From a checkpoint of a small transformer trained on Wikipedia: rotary positions, 1051M tokens.
MLP neurons of a small language model. Each row is named by its layer, matrix (up: input weights) and neuron, and shows model dimensions 208-303. Each number is 500 + 40 x the weight over its row's rms, rounded and kept within 0 to 999. Numbers have three digits each.
After each neuron's rows, "fires after" lists the tokens most often just before its 100 highest values on Wikipedia text that the model never trained on. A number after a token or word is its count.

L5.up1415:501459484484531473503443564524500537463501514582508562512537544454536490395520484510514508543472445492513471464478471436522467453512471451551542494453461541484536472440502447493525572483509472485499478498494593522526466504579495505564461510482453492449487446516478448492606502437480504488
fires after: "\n" 36, "." 24, "," 4

L5.up1819:561451500497463499421520496488404469523451382562538486461461485572458469541556560439533508467520495525511516494523507545484535464436491489580437504500548509442553524510495537463510517438486491497487488524499501522485487532523506500509493491501566519518518535478463471459506431476508477549
fires after: "1" 38, " |" 8, " W" 7, "\n" 7, " Q" 5, " " 5

L5.up1859:490531502468451543490491518524472574498479490483423505499481501496491541485443541486555492487465474460490495512466539477560501458462527526487543551406504516572522470446477509443555509498492480465456561428484530530463428498529514534499464444518435439513452517530446467535596474483514465470
fires after: " a" 23, "," 16, " the" 10, " N" 9, "\n" 5, " is" 4

L5.up1300:414445497464488479464535557459470439495552498495496541498488505470514484449568406497500468450409490509520441508533472496513439479527553464432435513440554502562472434581500500445473431465494419552441522467592505588451544555448532478464551543550548458547518535474484485413533556490518526513
fires after: " " 49, " more" 10, " than" 5

L5.up1771:504584581472451559509498476497456569531504479569523518569506534596471496466592484468534521510467467524563474442462495495559542506532444500483501449486532513529474509462495570458541445461536481449451547461553546490518436482478457510557493459468471436503448539488490501548558492522490552483
fires after: "1" 18, "2" 18, " CO" 7, " G" 6, "O" 4, "." 4

L5.up531:471503444473412506503454500483543520457467502541528464551529462514462508483472537438487488459480540510457402477540496447552586518529466515429476489561478491437445523527566548423542469459494445485467510544453535508485525523548469501478561431531467431528530499468434479478489491449497466496
fires after: "2" 21, "6" 19, "," 15, " ." 6, "." 6, "8" 5

L5.up1752:463528554508523535523523496531504489409413492501498535473439514577529536490499462465519451456520466504543462494502596424440555468490524559475501531535532530565469510547505504529516481535465439556568514472507526558511458516485529459461516498437552507517501511434507484427520495458438459475
fires after: " the" 29, "\n" 25, "." 8, " The" 7, " and" 4, "," 4

L5.up1929:497492536512480515461528495471464415527457456462507514489528505492500496438488521415553430438498482472515496423513469523461543523460495544465543520486567501544512518519456503536487454427477510488510531470544494552533526566542475464519474439485499486542475488505551493502528459543426519496
fires after: " " 40, " Board" 7, " (" 7, " Hall" 4

L5.up240:552481464503435521505442570553527456527560502529463475527496501509485518409556563522570524527478460510442500481478545544525503499470517483511495500461540455502496427424544545534541444480482433458490505446431490465446499540532440514537452539523505455511484496521469463532606481518464442439
fires after: "1" 29, " in" 22, "3" 12, "2" 8, "In" 5, " S" 4

L5.up1547:473499542496441505504518524530467478541461565540464466419486511454496455526519492476492537475473427480494514421519541463533522492474462473531560402476507488535560449514534529530568534512547512515562521474513439500473438467449463437493487574489517469551470432433556511513527517466542434439
fires after: "." 77, ")" 4

L5.up63:493526491552498376516457554533503503486455472553440496524469501535498542486506418499601529532458485473405416451490557464546496412526475520480549448522545497493483536538526562476470428462540475442504476522413452532443530504528520463553520488530491545528540523455379477449472471510495540500
fires after: "." 88, ")" 4

L5.up1127:469514519502441488528451505471490499535480516581439525511484494514537502587507418451481509449495479505548532485473554455544448517457448431500547518476412484468512475492523438548544538514464495531552566521513439484447478541521538445499495531483510520589438485456480439491459507478584566519
fires after: "." 92

L5.up2000:458407507460542479539489490447508457524553398565507515505513545470492493457484487468490449502557478472479494460511488453472489466489494518476546475472487486524562442517509444498463467489530437547615428507552466484564491500536405534481540540484428367588550469473574459501560563497496505540
fires after: "." 52, " the" 7

L5.up269:471468453446445456427495527555497444433429496556508577447466516499474402464521489475505514450478455430450529506473479443516463484478527550525475500418494496546473502526549432476505543495486515526543528478485504438498484549564525484519475460466527454515474454526526441422493429552497497532
fires after: " " 32, "1" 17, "4" 12, "5" 11, "3" 8, "7" 4

L5.up1684:504464479551465452481550552468487464507434512480498590517512526544504482477644511454501493515502491484591439462502494425584487511485531455547471428464525440481551487458516476513479464501492536508488432431492488427514459580524417447531547552472558474503539474458545519565489431438443541497
fires after: " |" 72, " " 25

L5.up1743:430484525491477506515436482552490511461455465525488538535516481478361550470509466482473462469477495499486449440491540455534508464408530449448484531492554528542406498523515465547539506460539432477439521429507533529501421478563469515507527457453580457493489555494458456464525629456546498549
fires after: "\n" 29, "." 28, "-" 4, "2" 4, "," 4

L5.up2619:480470550523497482513515524516573498557539513559454514449508491470491484464464480504488557495558560453504511369522537388524531513472499510463548513473509496554515522518478447583487534507518498510576556544505435528506487532511484457485562515536408570586495500532492498494512536505498491535
fires after: "." 83

L5.up138:533507448546529470539480496475544492456491463486467507481513517511490473420622579466519489475477503511539409508509512427588509596421470477490487485483506498532553479484481491591539546472445461504522475482478461476523478521575473480492522500433453499479514349464541495497510480529518484486
fires after: " " 36, " April" 10, "hen" 7

L5.up2125:442499414471517465435544570470469584479501488453433471524554503485413430489470515554544458527528501487481529462473500498417539487465500469451509535525438519529494378528442462475544493484533550482517460465510500524521443479484469494506456553490482474436560480492478480519514451518485501471
fires after: " |" 22, " the" 16, " Episode" 7, "-" 6, "The" 5, "frac" 4

L5.up1092:532485464473595558469528500427441527475508546443454489417517552593416438493475520546567478514531458525512456487553481486512449519443547535485514521450470546515443507507457433519562551528497497496481558499552480418553510561571512512580484510465502514474489525567419471508520491503561508456
fires after: " the" 30, "|" 11, " The" 5, " Seattle" 4, " York" 4

L5.up2396:447458454523436443483450531493524480489515510553452473527480525492453501532478575528519480445483406463551475509510551470538558490450568427520482534447508447546470483480548576505488543484425463459477516434494523501429465491477472493570546560463523459485451503471503512450580410505438581517
fires after: "1" 32, "9" 20, "2" 12, "0" 10

L5.up270:511496530523440513519419554516502541485536453560481486499519480440483551525460463537549542493441494418468480504536485437551508517572467505469528498535494498514451530548539533492475479450494504566457490546475475513481464504585497536443528526534498445507543492483435525492510530538473459486
fires after: "2" 42, "," 16, "4" 7, "3" 7, "6" 5

L5.up2857:522524454484551520397494498543490473470480463442515528510448518575445450542482482612487494521544522433499504532438429507547514525537530479502518499466494405531450498525498566460465555540542468567522571469527497549431519471519541518459528465582547487551429509548457513468512526495480542513
fires after: "\n" 27, ")" 15, " is" 10, " was" 8, " Apps" 5

L5.up76:502484522524543546524492493515532538533487497473445465514487468570487498440450516520536548520550394549491464498526478539507531567466542451551409442418506426478431446505544461522529486508491490513510539498458496497500532567528560529537545475563424567499526439499408490571484481458555513504
fires after: "6" 17, "3" 15, "2" 13, "0" 12, "5" 11, "8" 8

L5.up1149:480570525470485444420520467535477490527428418477480576462517498474499499501542579495565492465523420533587476560500599473496539487498492505552504579541472468511523447617502552518416518516535480446450564473560484550529474505431567501511554518483460563505434503426507474490492462502555456497
fires after: "," 48, " (" 12, "\n" 7, " is" 6, ")," 5, " the" 5

L5.up2764:481472539508507528478485511522446503458558465600460461491499479513455540523505428467477527482476470502518476496517469431514483526472511478489545544522510522458444489420533562451479553469466451548450463474478529503567503538536505511520545517499500441540457487516552484478547552474490508416
fires after: "==" 39, " ==" 14, "===" 11, "\n" 10, "2" 6

L5.up1450:474531466415423441469505490501456454517531451580437517521456475555436525493488481477528454399486601486450507471530521520553470504459496492443515491480516447537426487577573591482505449489437458547529535516554501527418470516508519477511450575499445527464485504507473471470531463465401469510
fires after: "." 24, "," 21, "2" 7, "3" 6, "1" 4

L5.up558:456493478429517486513539473548516481412417516503507519508502488551479500428491560422519465482417437463501508488590552497548547483456558507492528523559476469511460452579541555492536526508567444560534462447488486406569503517568494489485500547470554542507572554517473470518573440454542511495
fires after: " the" 46, "\n" 6, " The" 5, " that" 5, "0" 4

L5.up2194:472421432451473544476483510517534525536491522478495534530597469527506436557544463488503482449474410476508513532508518525504477455439489518457469480507601494583568464542506570500516472513512510534484464465547534497476469543562508494503559503483521527537497507441472472474548458552489536467
fires after: " " 35, "1" 15, "5" 15, "9" 7, "4" 6

L5.up319:491508527504599477504454490410458562484555474556453462489553485517489450528529447475508494473519471501442411444528553386578502402451471463465480549482506565512539521576477541527487516466484532584498539439512467487580543490495510480443547461511475499514541471517482489467536438490555433514
fires after: " |" 32, "." 16, " " 11, "\n" 7, " \"" 5, " the" 5

L5.up1800:453525464480448479488540499558514486585486552468546566486454484438492440437482604524530394487480391476560464549486578537526549449531563483544552544463512448521537517482482477487454515509571513429559474556531572561544463534449480460486522463504510501518518523531559506486534433459430545499
fires after: "\n" 25, " (" 24, " " 11, "1" 8, "-" 7, "==" 5

L5.up2448:544491514445507617503533432455424410489497465406536563460496451535513537451447510535503497522522473511521402428441537516471499523532507494520489562515542427521514494492496484499474430486502467464525485547489524499523531568479486487451453517535520489526487465506526458402542463454439516506
fires after: " |" 59, ")" 8, "\n" 8

L5.up1274:568469497458518517460516487404518488474503532482531544503436517562527493524547478605500482480507494506533497515451462479492572486520453498502516546478489487507560475523474543436420481484486524483480538501441507531557488505437500489497511489569591500522511511442487494484501510438534483395
fires after: " =" 41, "|" 7, ")" 4

L5.up2540:515540495558496481451478550460456524520488507531457457516481485600508450401475430558556446567541487442529523480486554494497435432435497494482522488518499493560459550537471522548483459538524483487487563519484460526511495493498490485526517503547519534478509525445480449487464493485467422488
fires after: "." 82, ")" 7, ")." 4

L5.up85:477512566496478516455411527489550531504542560613444502510484531517464495632447463475516517555475451517536435492557520394563470453497495429411553466470482536515436503536524472517508473504486488478463466489514441476523442543530488462529486518481429556537578544522570504454516511460518467508
fires after: "\n" 47, "==" 9, "." 5, " ==" 4

L5.up1479:549501412440515466415529540472498451518497509458454504518425524520494449532506479497570509456494524498456489430464494552452537436542472498551423450525463509474501535504586531507531432472540475484476449499475541542405562506512419496584453454522570451497504485500513411511513498475430519487
fires after: "2" 16, " " 16, "1" 15, "4" 7, " +" 7, "3" 6

L5.up1897:440468527480539518539498469458502422532497532506488508423506545540495508496477457550530414463532546473495430442580475470512479434465410484532529457482507499549561445432507563434420485482540490595502494573473543473483530524591427497527491523522488531507571447562509515465554505491381494470
fires after: " " 38, " (" 11, "," 6, " \"" 5, "\n" 4, " the" 4

L5.up2511:506474505537519513484533609471495482480481502521556544499518454446478456495426538544530488507587463471516524500485502450515535465536433500509479433491521555472526431523474520541484398482545526412490459518492475502488524525481427523553470517472470427477543500496555453422471478464468508411
fires after: "." 93

L5.up102:519444445462465550511485487524493504533549422532494610458440557550463497560484538467497558466532507469467523446456507423502426552455535504480546466466458541506532506521502492517521497483471472491509558521484492470503457550538414493508496419461506537532516435507552477485547464507504498543
fires after: " " 35, "," 15, "." 7, " a" 5, " of" 5, "3" 5

L5.up305:512510513520445439432471476441526528456442439574480507487451509535485496516538462539504539425473503494464488453529505496469556463520465498546475504501599467567528547525534527525506479421456441522517539491506459551540398586436460516476517454498508479520451496504467580468575457438461569521
fires after: " " 50, "–" 19, "1" 9

L5.up2765:461528525478484517491499560539491419470467520525457534497453517515472500508529498497451501496498520516514465450519526527503528425521494442480516488503463489496495518525565528450529453483466534567532430485476511494549458501517501450544536522486458507523501470487503454459519523402507472490
fires after: " |" 57, " resulted" 4, "," 4

L5.up214:475458446465515543530517516536538518468443514383478528531479552444484475504531521516585478523512497483468505489491541456482513437443503526552598590497497502499416447474434517491518566518541473504528510448532516472498477500552526452525574499526568543497435449471483511501512478436537434528
fires after: " the" 28, "." 12, " The" 7, " his" 6, "The" 5, "s" 5

L5.up1486:500545487504448458467501567435533512549480522472478488540502507549510467517511449464532457555551550501495490467439450550503549467540488515543465488463492450537501432475503517473440422507548459510534532537497551475437558488492468494494521519473488502491488528569504464501503444539508498516
fires after: " |" 22, " \"" 21, "-" 10

L5.up2236:484467534516462531472566464528481528435531522572511440476503492437451525462447452564500499460444434422514529496511551531562437451490521496542579451503466506482576498521518528519470447497495552433400441507538496527373443568483441518531494562517489493466502566471547428455463528465529471448
fires after: "." 47, " medal" 8, "\n" 6

L5.up730:497468458523558510488422480458584497500500438492485427509547574548510453508545516482532474506452498498452494483545492461526529488493445445447547541549549442474510553474479471490557482467476479527502540523436485508569432541527456476515486477465518451533492448535468496507485533510508503489
fires after: "8" 16, " South" 12, "9" 11, " Western" 7, "6" 5

L5.up891:455437525488525477498496559470459466478507453503478494501514466534538482569557492512527515514496495454525507516506499467544476462484525476481395539490534569483532486534634518500514538488490447526519453503547527516486491560456474553442520470582515450550490448429433505411482470507557521455
fires after: " " 55, "–" 19, "-" 7